From a checkpoint of a small transformer trained on Wikipedia.
Size: width 448, MLP 1792 tanh GELU, 32.6M parameters.
MLP neurons of a small language model. Each row is named by its layer, matrix (up: input weights) and neuron, and shows model dimensions 80-143. Each number is 128 + 32 x the weight over its row's rms, rounded and kept within 0 to 255.
After each neuron's rows, "fires on" lists the tokens most often at its 100 highest values on Wikipedia text that the model never trained on.

L5.up569 [104  96 201  60 194 107 111 181  98 157 132 137 111 145 123 143  86 102 121 131  86 175  98 149 160 128 125 200 102 129 107  73 103  86 140  74  83 133 104 179  98  92 113  93 145 105 152 132 151  72 166 147 142  94 154  64 137 105 123 140 140 157  93 156]
fires on: "=="

L6.up423 [181 128 129 141 115  98 125 126 126 141 148 184  33 174  84 152  95  71  95 120 185 132  64  82 146 122 119 174 117 158  52 175 106 117  81  96 189 122 121 120 148 199 151 178 156 146 153 139 148  87 118 104  91  99 162 107 148 116 129 103 136 172 100 118]
fires on: "d", "al", "in ", "a", "i"

L3.up1430 [179 172 134 171 123 160 153 141  58 128 143 118 134 141 135  69 156 112  68 112  93  82  78  98  87 175  85 114  56  70 105 149 117 162 142 107  93 110 193 124  47 136 135 130 149 152 179 166 147 165 134 154 145 134 118 158 162 160 118 101  84 160 131 114]
fires on: ". ", ".", "of ", "-"

L3.up1464 [110 155 139 150 175 172 168  72 180 157 101  99 165 140  74 138 120 183 187  78  99 214 153  98 131 130  77 117 118 146 122 112 138 161 112  76 147 146 101 115 160 148  91 135 153 147 155 163 123 134  95 146 211 194 127  61 117 152 218 104 124 108 139 128]
fires on: "of ", "'", "up", "ship"

L6.up191 [146 145 130 114 151 112 126 171 130  89 130 122  87  68 165 116  27 141  90  97  95 194 134  81 119 149 114  54  60 148  95 129 125 160  97 114  57 128 179 142 125 116 132  82  76  89 138 132  98 138  86 119 117 142  69 119  90 140 163 114 154 117 129 157]
fires on: ", ", "'", "– "

L3.up1612 [147 108 123 120 171 152 140 111 128 152  85 126 149 160 108 162 127 167 149 102  77  95 122 150  93 135 125 107  89 146 121 112 136 109 181 137 116 100 163 129  81  99 114 136 116 127  84 138 145 139  81 121  88 161 161 152 163 114 164 145  97 111 173 108]
fires on: "cl", "Cl", "of ", "on", "mid"

L6.up141 [111 158 121  98 190 161  99  74 118  77 118 134  81 115 157 143 147 124  87 117  74 120 147 133  97  60 180 150 176 141 126  89 105  96 150 127 145 108 125 139 137 118 124 109 128  59 116 155 121 120 106  97  94 158  95  21 168 168 127 149 116 112 114  74]
fires on: "to ", "Japanese ", "being "

L3.up1176 [143  80 132 135 123 141 102 118 123  95 110 148 146  76  90  86 104 150 107 109 195 145 124 153  32 106  96  86  96 150 181 102 170 137 117 180 171 116 178 136 150 153 109 135 134 136  98  52 118  58  56 115  88 150 104  94  98 133 175 110 133 108 103 169]
fires on: "(", "-", "son", "con", "de", "- "

L3.up1191 [115 154  87 151 113 169 113 188 145 160  81 105  97 118 103 138 160 135 116 110 146 130  96 154  99 194 118 128 101 117 197  52  99  88 125 157 133 168  97 115 105 127 165 146 131 165 130 130  94 136 122 113 122 125 144 141 104 124 151 201 142 121 109 114]
fires on: "'", "over", "-", "I ", "un"

L5.up85 [129 177 198 171 157 135  65 145  60 152 152 138 194 167 157 153  81 120  57 127 126  96  66  95 113 122 124 138 127 104 200 128 159 167 163  98 137 114  97 115 106 178 149 143 133 121 168  71 161  94 108 100 106  88 112  79 102 127 142 124 161 131  92 132]
fires on: "==", ". ", "\n\n"

L3.up124 [148 193 152 212 144 127  92 131 140 130  95 143 138 122 132 149 128 103 163  96 138 179 135  94 154 109 146 125 143 107  70 147 131 116 156 100 124 122  91 129 133  77 157 160 162 133 115 104 106 113 112 128  69 143 138 145 155  73 120  60 101 126 108  63]
fires on: "'", "-", "ind"

L6.up227 [ 90 139 159 135 155 111 129 189 129 134 109 120 111 132 151 140 104  88 106 138 135 131 189 111 133 127 101 128 145 173  26 151 200 146 135  97 107 101  63 161 134  44 110 103 146 157 182 107 105 168  86  94 185 202 114 120 119 111  67 188 144 143 104 138]
fires on: ", ", "and ", "on", ","

L5.up1072 [136 117 133 133 180 150 155 115  79 149 160 130 119  85  70 145 147 143 106 183 144 137 115  91 167 133 146  97 138 133 129 123 150 100 155 113  96 139 131  90 135 198  84 118 118 170 146 114 144 113  95 176 130 109 118 144 105 114 125 173 133 143 167 109]
fires on: "in ", ", ", "of ", "(", "May "

L6.up877 [176 126 143 112 123 128 131 155  85  95 128  67  60  99 124 128 155 170  80 113  87 146  87 165 152 126 118  94  84  88 100 171  80 160 130  91 133  80 148 124 103  75 104  93 152 143 118 149 121 104 109 120 130 126  96 126  75 140 112  83 164 169 147 136]
fires on: "'", "or ", "/", "E", "as "

L5.up913 [130  74 120 165  75 159 154 103 143 120 159 142 144  81 127 190 139 179  99 119 114  85  85 146 136 191  91 150 106 110  78 166 146 163 109 165  94 120 146 127  81 109 124 188  85  92  83  95 144 109 152 174 183 100 168 114 121 106 140 181 121  82 138 145]
fires on: "and ", "or ", ", ", "as ", "like ", "from "

L3.up198 [143 120 129 171  94 113  57 131 167 176 136 133 127 111  91  77 131 176 107 101 158  83  62 109 102 119 106  28 107 144 128  97 154 100 176 201 181 131 160 122 146 135 185 140 129 137 123 179 179 148 150 130 139 134 142  73 176 178 182 151 100  63 128 132]
fires on: "===", "first ", "==", "First ", "-", "("

L3.up37 [101 101 187 136 119 206 180 120 100 155  94  59 141  94 140 148  94 113 172 155 181 112 152 210 162 138 122 130 118 109 148 196  75 141 115 153 138  65 120 141 127 116 151 125  72  90 152 128 114 131 135 137 186 145 172 134 137 111 126 103 161 136  84 160]
fires on: ".", "-", ",", ":", "\\"

L3.up1708 [145  96 132 140  73 140 144 120 169 130 117 129 182 150  96  95  64 193 177 115 143 131 108 102 142 161 152 129 155 134 149  67 111 167 155 139 133 120 150 126 174  75 214  69 149 148 196 133 110 104 117 149 106  78  78 114  94 181 119 165 114 132 105 130]
fires on: " ", "ed", "eg", "e", "st"

L3.up1786 [180 141 114 193  54 161  66 123 109 146 127  44 147 161 120  94 114 164 179 152 138 102 114 142 114 134  86 140 120 131 172 178 149 185 117 148 118  88 101 179 150 117 122 122 138 149 155  82 115 120 156 123 168  56 140  93  95 134 137 160 120  90 160 114]
fires on: "'"

L6.up187 [ 54 139 157 136 153 112 146 111 147 123 174 121  19 125 173 140 112 102 125 119 204 171 139 122 126 144 166 120 149 179 130 118  75 144 135 162 152 119 184 111 116 119 114 133 197  97 126 101 131 172 110 134 156 149 145 152  64 107  60 111 119 133  86 128]
fires on: "-", "pre", "and ", "y ", "post", "anti"

L3.up1170 [124 144  65 144 177 149 105 123 116 163 123 139 108 134 147 106 140 149 148  81 131  93 118 102  97 136 105  59  99 113 107 125 102 110 164  93 210 122 112  83  71 164  91 113 141  97 114 139  99 156 118  65 136 113 147 115 132 105 177  63 139 175 130 141]
fires on: ". ", ": ", "| ", ".) "

L5.up1621 [109 132 117  75 189  96  74 145 118 104 118 119 177 158 132 172  83 133  97 148 157 122 175 108 201 161  67  63 140 123  53 107 143 116 111 132 194 101 106 152 190 104 100 118 111 134 153  83 142 118 100 142 158 103   1 127 138 173 147 120  97 187 129 148]
fires on: ", ", "A ", "a ", "but ", "an ", "1"

L6.up1454 [106 105 224 104 175 130 153 219 161 170 161 140  60 134 214 119 131 131 103 172 116 136 205 112 130 132  37 173 174 107 133 146 128 123 100 148 131 111 119 143 134  81 135 153 150 170 146  72 149 155 154  99 118  81 153 133 116 120 128 214 113 124 118 161]
fires on: "==", "\n", "\n\n", ". "

L3.up1055 [130 202 120 116 131 134 166  66  83 121 101 136 163 103 168 190  94 120 127 115 126 136 132 136 125 156 138 104  85 120 156 183  47 110 101 156  75 135  86 130 169 124 129 112 143 132 148 125  72 104  95 184 120 144  90  96 145 102  66 121 118 153  97 129]
fires on: "/", ".", "-", "30", "ock"

L6.up1534 [123 101 151  95  71 227 152 183 111 161 133 135  78 108 139 134 157 125  89 112 127 131 102 123 128 159 164 113 131 116 136 131 139 150  30 103  92 139 111  57 136 157 135  96 158 134 191 122 168 114 117  96 153 114 170 161 116  92 120 106 150  94 169 149]
fires on: "| ", ".", "–", "% ", ":", "; "

L3.up1743 [ 99 149 158 126  88  86  85  56 128 160 187 114 147 120 183 182  97 149 124  90  90 110 103 115 122 144 172  89 182 164 146 156 144  92 107 158 169  96 107 127 160 127 104 106  86 137 138  85 137 144 133 107 180 128 110 137 153 131 140 104 139 107 178 162]
fires on: "-", "of ", "in ", "to ", "r "

L5.up1083 [174  90 231 179 183 150 127 142 121  95 131 149 131  61 166 141 118 120 143  92 127 141 108 164 162 205  79 122 159 123 130 147 154 120 140  76 172  85 126 135 165 173 195 142 170 167 200 146 173 116 132 115 152  95 124  71 151 130 143 149 219 168 135 117]
fires on: "==", ". ", ", ", "; "

L3.up79 [108  86 122 139 148 156 105  81  91 138  94 138 143 152  75 129 160 136 126 127 113 146 139 140 127 131 173  88  97 106 102 130 108  67  95 183 112  55 141 135  86 121  99 175 140 161 209 147 126 142 146 151  91  82 123 183 103 152 130 102 148 149  44  78]
fires on: "New ", "The ", "of ", ". ", "Type "

L6.up445 [ 92  74 114 104 156 126 141 112 122 156  58 116 127 111 160 171 131 123 123 123 112 146 193  92 103 146 111 158  91 160 109 109 168  96 134 138 149 152 124 126 134 136  56  77 172  84 103 113 154 121 159  99 133  95 101 130 189 181 125 173  90 119 109  99]
fires on: ", ", "May ", "14", "November "

L6.up1287 [102 202 135 104 157 136 122 146 206 102  81  55  63 168 137 100 131 107 171 154 115 155 109 180 164 147 129 127 171 115  82 156 152 109 101 155 112 152 137 123 153 126 146 113 138  87 173  97 145 158 137 135 100  85 164 106 116  84 133 164 138  72 146 167]
fires on: ", ", "-", "N", "°"

L3.up1244 [150  97  58  89 113 144 104 198 152 144  89 173 116  71 136 103 130 147 104 146 113 127  90 136 181 141 114 112  97 199  56 102 161 153 145 142 106  78 130 182 163 171 153 123 154 132 139 148 179 138  85  49 148 117  80 136 104  79 164 169 137 118 180 175]
fires on: "and ", "is ", ", ", "Although "

L5.up617 [127 146 168 125 111 159 105 172  86 107 128 139 143  81 123 126 165  64  78 114 101 105 123  72 136 118 107  96  97 116 107 108  85 171 144 150 195 129 124 109 128  90 137 108 107 170 134  74 171 159 134 147 112 100  81 121 129 111 102 132 191 129  94 132]
fires on: "–", "in ", "/", "South "

L5.up358 [103 183 126 141 199 179 157 114 121 104 150 142 200 161 132 149  94  93  78  98 146 176 142 129 117 111  89  96 150  81  78 121 103 136 168 130 118 123 152 160  85  68 107 114 104 144 155  78 110  80 136 126 210 159 127  97 116  74  88  92 158 112 131 118]
fires on: ", ", "and ", "=="

L6.up560 [126  94 116 119 107 147 144  74 143  83 154 173  99 184 126 140 119 150 151 155 112 153 115 133  69 131 102 103  71 149  94 119 165 131 150 160  96 171 176 129 133 149 160 126 134  80 129 140 147 142  40 128  46 130 168 129  76 145 110 178 141 143 130 194]
fires on: "at ", "of ", "'"

L5.up1627 [ 71 147 166 201 116 100 143 162 126 160 190 132 147 122 169 122  76 170  86  70  86  56  84 209  93 206  96 155 115 131 198  92 136 168 137  83 184 134  98 159 141 103 163 127 183 166  84 116 153 141 159  96 107  83 113 134 143  94 115 102 108 114 117 123]
fires on: "1", "-", "not ", "'", "en", "J"

L3.up271 [162 116 140 129 182 141 133 157 170 157 105 131  83  98 139 163 144 110 107 121 132 119 103  99  99 151  93 100 111 144 136 120 169 111 158 155 142 145 172 119 156 129 167 179 168 113 111 112 126 165 158 115  82 192 121 164 158  81 183 104 103 126 158  67]
fires on: "'", "over", "-", "of ", "bes"

L3.up278 [167 131 127 165 131  69 119 135  82 185  75 116 158  88 101 129 129 143 111 130  87 220 153 116 145 157 152 134  72 146 128 119 117 166 108 167 124 165 122 150 157 113 161 198 153  81 114 154 139 174 141 188  97 128  94 204  92 152  95 112 146 148 106 114]
fires on: "'", "of ", "' ", "il", "y", "-"

L3.up1198 [ 58 158 129 162 141 138 185 162 144 166 124 105  98 134 122  86 149 148 116 115 107 115 156 173 121 140  76 184 146  99 166  83 146 117  69 139 178 143 136 142 140  89 158 126 161  90 183  96 160 198 186 156 127 105 165 151 178 113 120 149 113  81 112 162]
fires on: "-", "ac", "ic"

L3.up1278 [ 69  93 126 101 108 117 140 106  92  54 154  93 130 137 145  97  93 151 151 126 186 169 166 139 100  85 163 100 125 110 125  71 154 108  76 111 156  90 132 117  82 129 115 126  95 138 122 184 156  98 138 140 151 178 189 144 111 154  79 120 120 141 120  76]
fires on: "of ", "ath"

L5.up1348 [138 111 159 143  74 145 103 181 129 129 130 151 185 144 107  51 144 144  74 170 171 107 101  94  95 153 162 128 155 121 160 103 146  93  77 109 144 101 128 103 109  85 127 159 181 174 133 151 138  83 182  61 152 138 117 120 145 129 147  92 168 139 113 131]
fires on: "| ", "\n  ", ": ", "0"

L6.up351 [157 131 128 152  87 176 117 163 176 172 153  95  83  37  72 101 155 137  82 172 119 126 139  82 158 154 161 129  81 162  87 173 130 147 184 144 153 116 181 169 103  70 127 119 105 118 197 148  69 148  93 142 157 140  54 156 163 167 151 104 130 160 126 131]
fires on: "or ", "and ", "of ", "-"

L3.up1402 [155 145 157  85 125 128 106 155 161  88 147 140 138 101 146 119  89 110  92 127 129 164  95 153 156 101 146 165  95 114  99 127 139 169 123 123  57 141 151 117 147  98  96  67 163 144 160 112  78 142 162 138 166  84  92 113 156 105 153 150 123 174 163 109]
fires on: "d", "with ", "ug", "which ", "un", ", "

L6.up717 [131 133 106 110 112 140 145 168 136 149 162 124 124 130 138  90 101 136 118 120 133 147  95 158 120 148  90 105 111 176 150  98 116 113  83 193 109 136 162 109 105 176 118 120  82 111 182 106 151 114  86 130 154 133  88 150 101 108 105 148  93 139 108  86]
fires on: "and ", "or ", "in ", "m", "-", "as "

L5.up955 [157 153 135 162 148 126 112  57 119 165  65 110 181 133  97 125 148 163 129 126 127 128 124  96  94 138  97 173  88 166 120  93 147  46 160 146 109  27 120 130  88 128 115 132  54 162 138 105  92 140 117 139 158 116 148 169 185  67 118 110 143 184 128 116]
fires on: ". "

L5.up774 [ 85 104 255  56 236 106 113 168 109 147 167 142  99 141 129 138 102 113 134 161  99 177 154 121 122 147 109 173 123 117 127  98 129 101 140  99 102 103 100 184 108 102 118 115 122 137 151 130 174  94 158 127 134  88 170  50 100 137 113 137 143 139  98 160]
fires on: "=="

L6.up397 [128 150 113 128 203 127 122 118 135 159 156 104 106 127 116 209  91 150 124 182  84 107  57 124 102 119 123  70 145 136 105  85 122 113 139 112 119 156 114 122  71 126 137 107 150 202 151 137  63 105  73 135 144  76 125 180 152 138 150 120 122 119 140 161]
fires on: "at ", "S", "of ", "| ", "age ", "the "

L6.up841 [130 152 228 102 183 131 165 170 106 115 131 168 187 126 174 136 110 163 164 137  98 141  74 100 183 110 171 215  34 163 158 112 114 141 162  97 125 140 135 174 102 108 139 161 117 124 114 154 159 113 143 162 112  49 124  64 110 135 114 100 114 141 121 108]
fires on: "=="

L5.up1403 [105 150 154  92 133 134  91 217 136 156 108  89  95  97  99 180 118  90 132 113  73 188  89 118 149 129  72 108 110  86 114  77 112 146 107  93 139 113 149 153 100 111 179 130 153 133 221 140 115 118 162  78 180 122  76 126 112 148 131 158 137 129 185 150]
fires on: ".", ", ", "as", "and ", "th", ". "

L5.up1090 [153 187 232  95 133 118 176 155  99  96 122 142 137 140 174 124 161 158  82 144 166 140 131 109 109 177  92 105 135 111 187  99 133 182 147 150 162 103 144 119 141 127 145 129 106 115 211 189 148 116 139  81 116  80  90 127 131  71 143 110 170 190  61 146]
fires on: "==", ". "

L3.up118 [106 140 140 145 110 145 166 188 164 131 149 107 172 151 142 131 163 168  55 134 153 101  93 130 165 111  81 149  85  97  81 157 195 150 119 164 120 116 128 106 125 176 167 152 108  75 131 101 165  99 145 136 162  99 156 168 167  84 112 174 114 131  89 144]
fires on: "st", "eb", "d", "t", "sp", "ac"

L5.up1409 [121  99 111 122  78 139 130 104 177  79 134 160 109 138 113  83 121 128 147  57 130 166 133 118  80 102 131 126 154 137 111 102 102 140 199 151 119 134 119 101 136  87 128 140 167 114 143 154 164 203 129 149 122 110 112 128  88 153 118 188 164  80  92 129]
fires on: " ", "st", "by ", "ipp", "acc", "\n\n"

L6.up1114 [163  73 128 133 196 134  95 145 130  75 131 139 188 111 106 134 116 120 125 134 145 113 107 126 157 143  60 101  91 173  41 212 174 145 148  93 117 134 133  88  79 128 123  95 120 122 154 131 149 120  33 114  59  89 102 157 150  88 112 158 156 144 118 120]
fires on: ", ", "that ", ": "

L6.up1440 [124 112  95  95 157 117 107 160 140 174  73 191  88  63 162 126 108 172 133 131 101 178 129 142 192 126 149 127  98  90 122 160 165 165 104 134 171 191 100 150 151 156  92 117 136  84 101 149 119 106 112 162 128 110  88  53  92 164 113 155 107 118 117  88]
fires on: "de ", "\"", "-", ".", "of ", ", "

L5.up174 [151 149 113 165 200 107 139 114 145 171 116 150 102  88 103  84  97 133 131 149 137 128 150 139  88 119 127 153 115 104  85 176  86  97 134 149 174 111 176  99 134 126 142 142  58 117 117  72 112 156 131 136 140 150 138 109 137 105  84  86 175 178 138 143]
fires on: "and ", ".", "to ", "-"

L3.up169 [ 95 131 177 108 160 100  97 141 125  94  83 111 100 121  53 144  52  64 117 143 127  97 106  93  97 134 125  68 123 145 173  92 176  69 158 140 134 131  84 144 139 105 135 178 144 158 131  87 152 104  83 136  94 153 129  40 126 155 140 166 134  77 133 117]
fires on: "; ", ": ", "| ", "(", "-"

L5.up1220 [102 141 161  99  71 188  79 114 111  65 148 186 110 117 151 162 100 186 105 166 138  63 112 168  52  65 162  91 117 152 152 107 186  86 120 151 180  96 107  94 153 137 149 118  90 162  90  99  95 201 121 139 127 105 148 109 138 160  91 120 146 128 161  96]
fires on: "in ", "States ", "for ", "to ", "of ", "c"

L3.up1232 [175 169  83 155 126 147 170 136  90 118 141 149  87 119 145 143 148 191 125 115 151  99 110 191 178  89 143  48 103 112 125 120 113 207  89 208 116 135 120 171 124 151 111 172 143 106 118 100 124 195  63 137 150 166  97 126 129 123  99 145 134  89  82 162]
fires on: "–", ". ", ": ", "-", ".", "os "

L6.up835 [111 154 123  74  97 184 145  94 141 147 130  98  21 126 202 161 184 145 163  69 145 141  91 137 179 116 129 146 148 119 160 104 172 105 117  80 145  73 161 118 120  87 108 138 124 156 160  93 137 181 147 113 100  85 136 188 148 100 169 168 200  85 119 164]
fires on: "the ", "\"", "s ", "-", "://"

L3.up1441 [146 153 127 204 109 147  57 161  50 152 147  74 133  85 116 146  75 170 143  93  90 129 120 110  88  61 129 127 167 103 118 182 109 141 116 133 105 157 126 141  64 118 184 105 127  80 136 139 116 120 124 134 153  89  85 194  67 127 118  94  91 106 137 106]
fires on: "'", "ab"

L3.up1268 [122 125  94 104 118 106 188 163  98 124 122 167 126 158 149  89 161 162 147 129 107 134 115 117 161  83 172 159 122 178  59  90 110 113  64 168 165 142 118 155 127 155 172 144 131 119  92  60 181 154  79 104 149 119 162 116 190  68  88 121 103 114  79  89]
fires on: "-", "u", "–", ": ", "ur", "al"

L3.up16 [154 153  77 108  95 130 127 126 189 144  64 157 119 115 106 109 160 145 178 151  59 142 114 100 144 107 161 138 108 142 119 133 112 170 124 113 132 156 144 137  94 163 147 133 188 130 166 148 136 163 138 137 117 160 153 142 126 177 103 148  93 165 127 148]
fires on: ".", ", ", "; ", "un", "of ", "par"

L3.up1285 [134 151  98 116 156 127  81  92 115 116 121 127 115 139 120 109 110 132  79  61  73 120 133 150  66 157 103  90 132 137 125  93 109 135 122 150 169 154 154 122 125 159 143  81  78 165 160  94 138 158 135 163 181 153  75 135 138 142 119 127 133 112 114 107]
fires on: "of ", "is ", "-", "were ", "was "

L5.up300 [124 156  98  99 145  89 134 171 146 120 172 110 110 112  92 143  91  62 181 147 168 148  77 151 166 112 124 106  80 118 167 141 120 121 160 130 148  67 142 154 128 102 112  97 163 129 141  78  44  77  71 132 149 117  88 172 181 132 134 105 124 118 123 150]
fires on: "/", "-", "d", "$", "*", "and "

L6.up533 [138 138  82 140 118 152 171 124  86 226  88 145 115 149  92 153 137 141 125  94 117 142 127  68 188 128 122 133 105 177 150 143 139 131 132  67  59 113 147  20 150 144 150  97 128  96 161 124 122 143 131 124  89 201 136  93  74 149  98 172 123 141 182 146]
fires on: "\"", ".", "; ", "Silver ", "a "

L6.up1177 [107  84 153  79 168 135  73 218 132  94 115 103 115  79  92 151 130 167 155 128 123 159 140  64 126 121 136  83 119 112 139 132 128  57 185 133 119 200 154 126  92 155  45 136 140 133 133 114 122 102 174 104 159 118  72  87  95 119 119 114 134 105 129  99]
fires on: "-", "of ", "high", "–", "in "

L6.up562 [142 107 101 125 126 123 137  47  98 111 155 143 135  81  72  92  42 152  98 143  49 100 103 137  97 155  85 128 141  83  72 135  77 201 154 134 124 106 135 129 137 104 127 135 116  78 117 104 212 117 140 134 141 104 130 132 117 107  82 137 143 165 119 130]
fires on: "in ", "as ", "& ", "into ", "and "

L6.up1725 [118 102  86 124 168  65 148  87 110 143 111 159 102 135 172 170 107 131 155 186 133 142  89 134 156 107 171 151  99 168 109 105 127 138 181 130 144 126  61 120 112  48 132 134 115 182 187 158 123 187 119 128 127  83 144 126 142 128 119 136 149 109 174 180]
fires on: "of ", "number ", ". ", "| "

L5.up1026 [ 95 144 135 119 101 106  95 106 185 131 135 103  72 115 139  82 143 112 139 137 217 145  78  85 110 151  99 105  86 177 147 122 145  78 153 134 123  98 144 131 126 148 140 159 125 160  94 100 153  97 127 139 196 113 120 117 122  68 117 130 132 124 146 107]
fires on: "-", "(", "m", "and ", "ti", ". "

L5.up1346 [141  69 177 107 234 152 134 132 131 135 138 146 133 118 125 152 107 165  95 126 151 121 132 170 112 153  89 161 115 111  79 172  87 126 136 106 164  83  91 171 121 110 180  91 107 110 128  94 135 110 134 150 120  59 155  77 138 100  77 150 152 105 108 185]
fires on: "=="

L3.up510 [172 114 132 108  93 101 113 115 131 127  97 102 153 157 116 139 141 159  66 151 149 155 122 164 148  75 136  98 132 165 124 158  93 147 169 114 162  45 125 120 169 145 124 158 220 112 132 144  69 124 114 184 220 115 132 100 161 143 161 189 141  66 142 147]
fires on: "y", "on", "t", "my", "or", "eph"

L3.up894 [116 150 178 194 120 119 185  79 168 141  95 108  82 152 130 101  96 130 151 114 205 149  80 124 111  88 118 152 170 164 146 152 141 122 127 215 158 107 113 159 117 124 197 137 125 162 110 146  97 137 157  97 155 123 141 157  75 157 143 160  91 121 167  98]
fires on: "-", "and ", "'", "both ", "as ", "."

L3.up1140 [166 155 169 194 154  87 142  82 169 113 126 107 104  82 150 149 181  96 172  87 159 155 221 179 127 112 148 131 141 179 142  70 146 152 131 161 179 190 141 130 109  85 158 172  99 126 186  82 135  43 119 135  41 129 156  86 146 116 154 146 156 165 118 125]
fires on: "-", ": ", "ili", "that ", "er ", "per"

L6.up1585 [143 111 111 108  94 105 149  94 116 118 140  87 135 120 177  84 156 105  77  96  90 116 127 113  97 139 147 121  62 120 107 121 143 121 141 156 130 105 204 148  91 107 205 186  79 120 141 119 104 132 147  92  76 103 194 153  82 119 125  93 113 129 141 146]
fires on: "'", "."

L5.up512 [164 112 176 102 165 117  85 182 105 162 100  77  89 163 123 107  55 118  72 140 111 192 182 128 158 147  98 109 114 130 169  79 126 116 135  92 118 111  97 186 139  67 112  94 145 204 154 146 114 141 117 106 107 143  86  92  62 190 131 116 101 139 124  89]
fires on: ", ", "more ", "and ", "\n", "which ", "; "

L5.up1023 [128 105 148 112 108 133  86 118 182 152 175  77 123 141 113 100 105  99 105 151 125 115 154 115 117 135 157 144 106 145 197 161 160  77 171 107 112  94 161  90 119 108 149 125 116 176 157 164  97 108 164 125 112 132 157 176 114 134 108 180 120 121 160  84]
fires on: "s", "|", "The ", ".", "| "

L3.up837 [171 114 168 117 108 122 115 126 119 127 121 148  81 129 108 176  69 115 112 139 139 167 149 105 125 151 121  70 125 167 156 169 122 136 177  96 163 126 153 138 121  81 117 112 132 151 136 156 175 133  57  83 115  78  82 104  91  94 122 201  96 147 136 105]
fires on: "that ", "It ", "she ", ", "

L5.up1228 [ 63 117 156 173 151 141  99 139 110  93 118 124 126 142 145 108  69 140 163 104 138 124 161 155 156 108 143  98 131 167 105 115 129 170 120 136 201 105 122  84  43 159 161 122 104 121  76  99 127 160 149 118 110  69 128 163 184 195 111 167  54 104 151 146]
fires on: "of ", "eng", "e", "ag", "in ", "eg"

L3.up1258 [ 96  97 147 182 100 123 122  87 102 107 110  71 161 136 124 165 131 129 138  80 119 172 103 131 164 161 126  83 104 166 153 140 130 117  96  95 125 125 129 124 184 137  98 151 150  97 151 124  75 170 126 167 111 120  86 116 140 163 171 154 203 113 135 135]
fires on: "of ", "'", "á", ": "

L5.up885 [111 169 141 205 135 135 140 172 107 124 147 125 175 132 162 151 138 100  86  81  90 144 155 133  96 135 140  68 172 106 141 157 113 108 114 131  95 128 117 132 174 161 169 133 173  98  83 102 166  66 104 133  76 133  95 142 144 139  71 135 174 159 101 111]
fires on: "==", ". "

L5.up1431 [162 131 147 112  93 112 123 151 144 170 100  55 118 115 166 108 134 142 158 129 106  98 115 118 104 170  68 126 108 113 166 172 152 123 126 151  87 128 148 180  65 222 139 143 158 132  71 108 102 131 119  96  60  89  98 154 117 112 147 136 177 153 144 129]
fires on: ", ", "'", "el"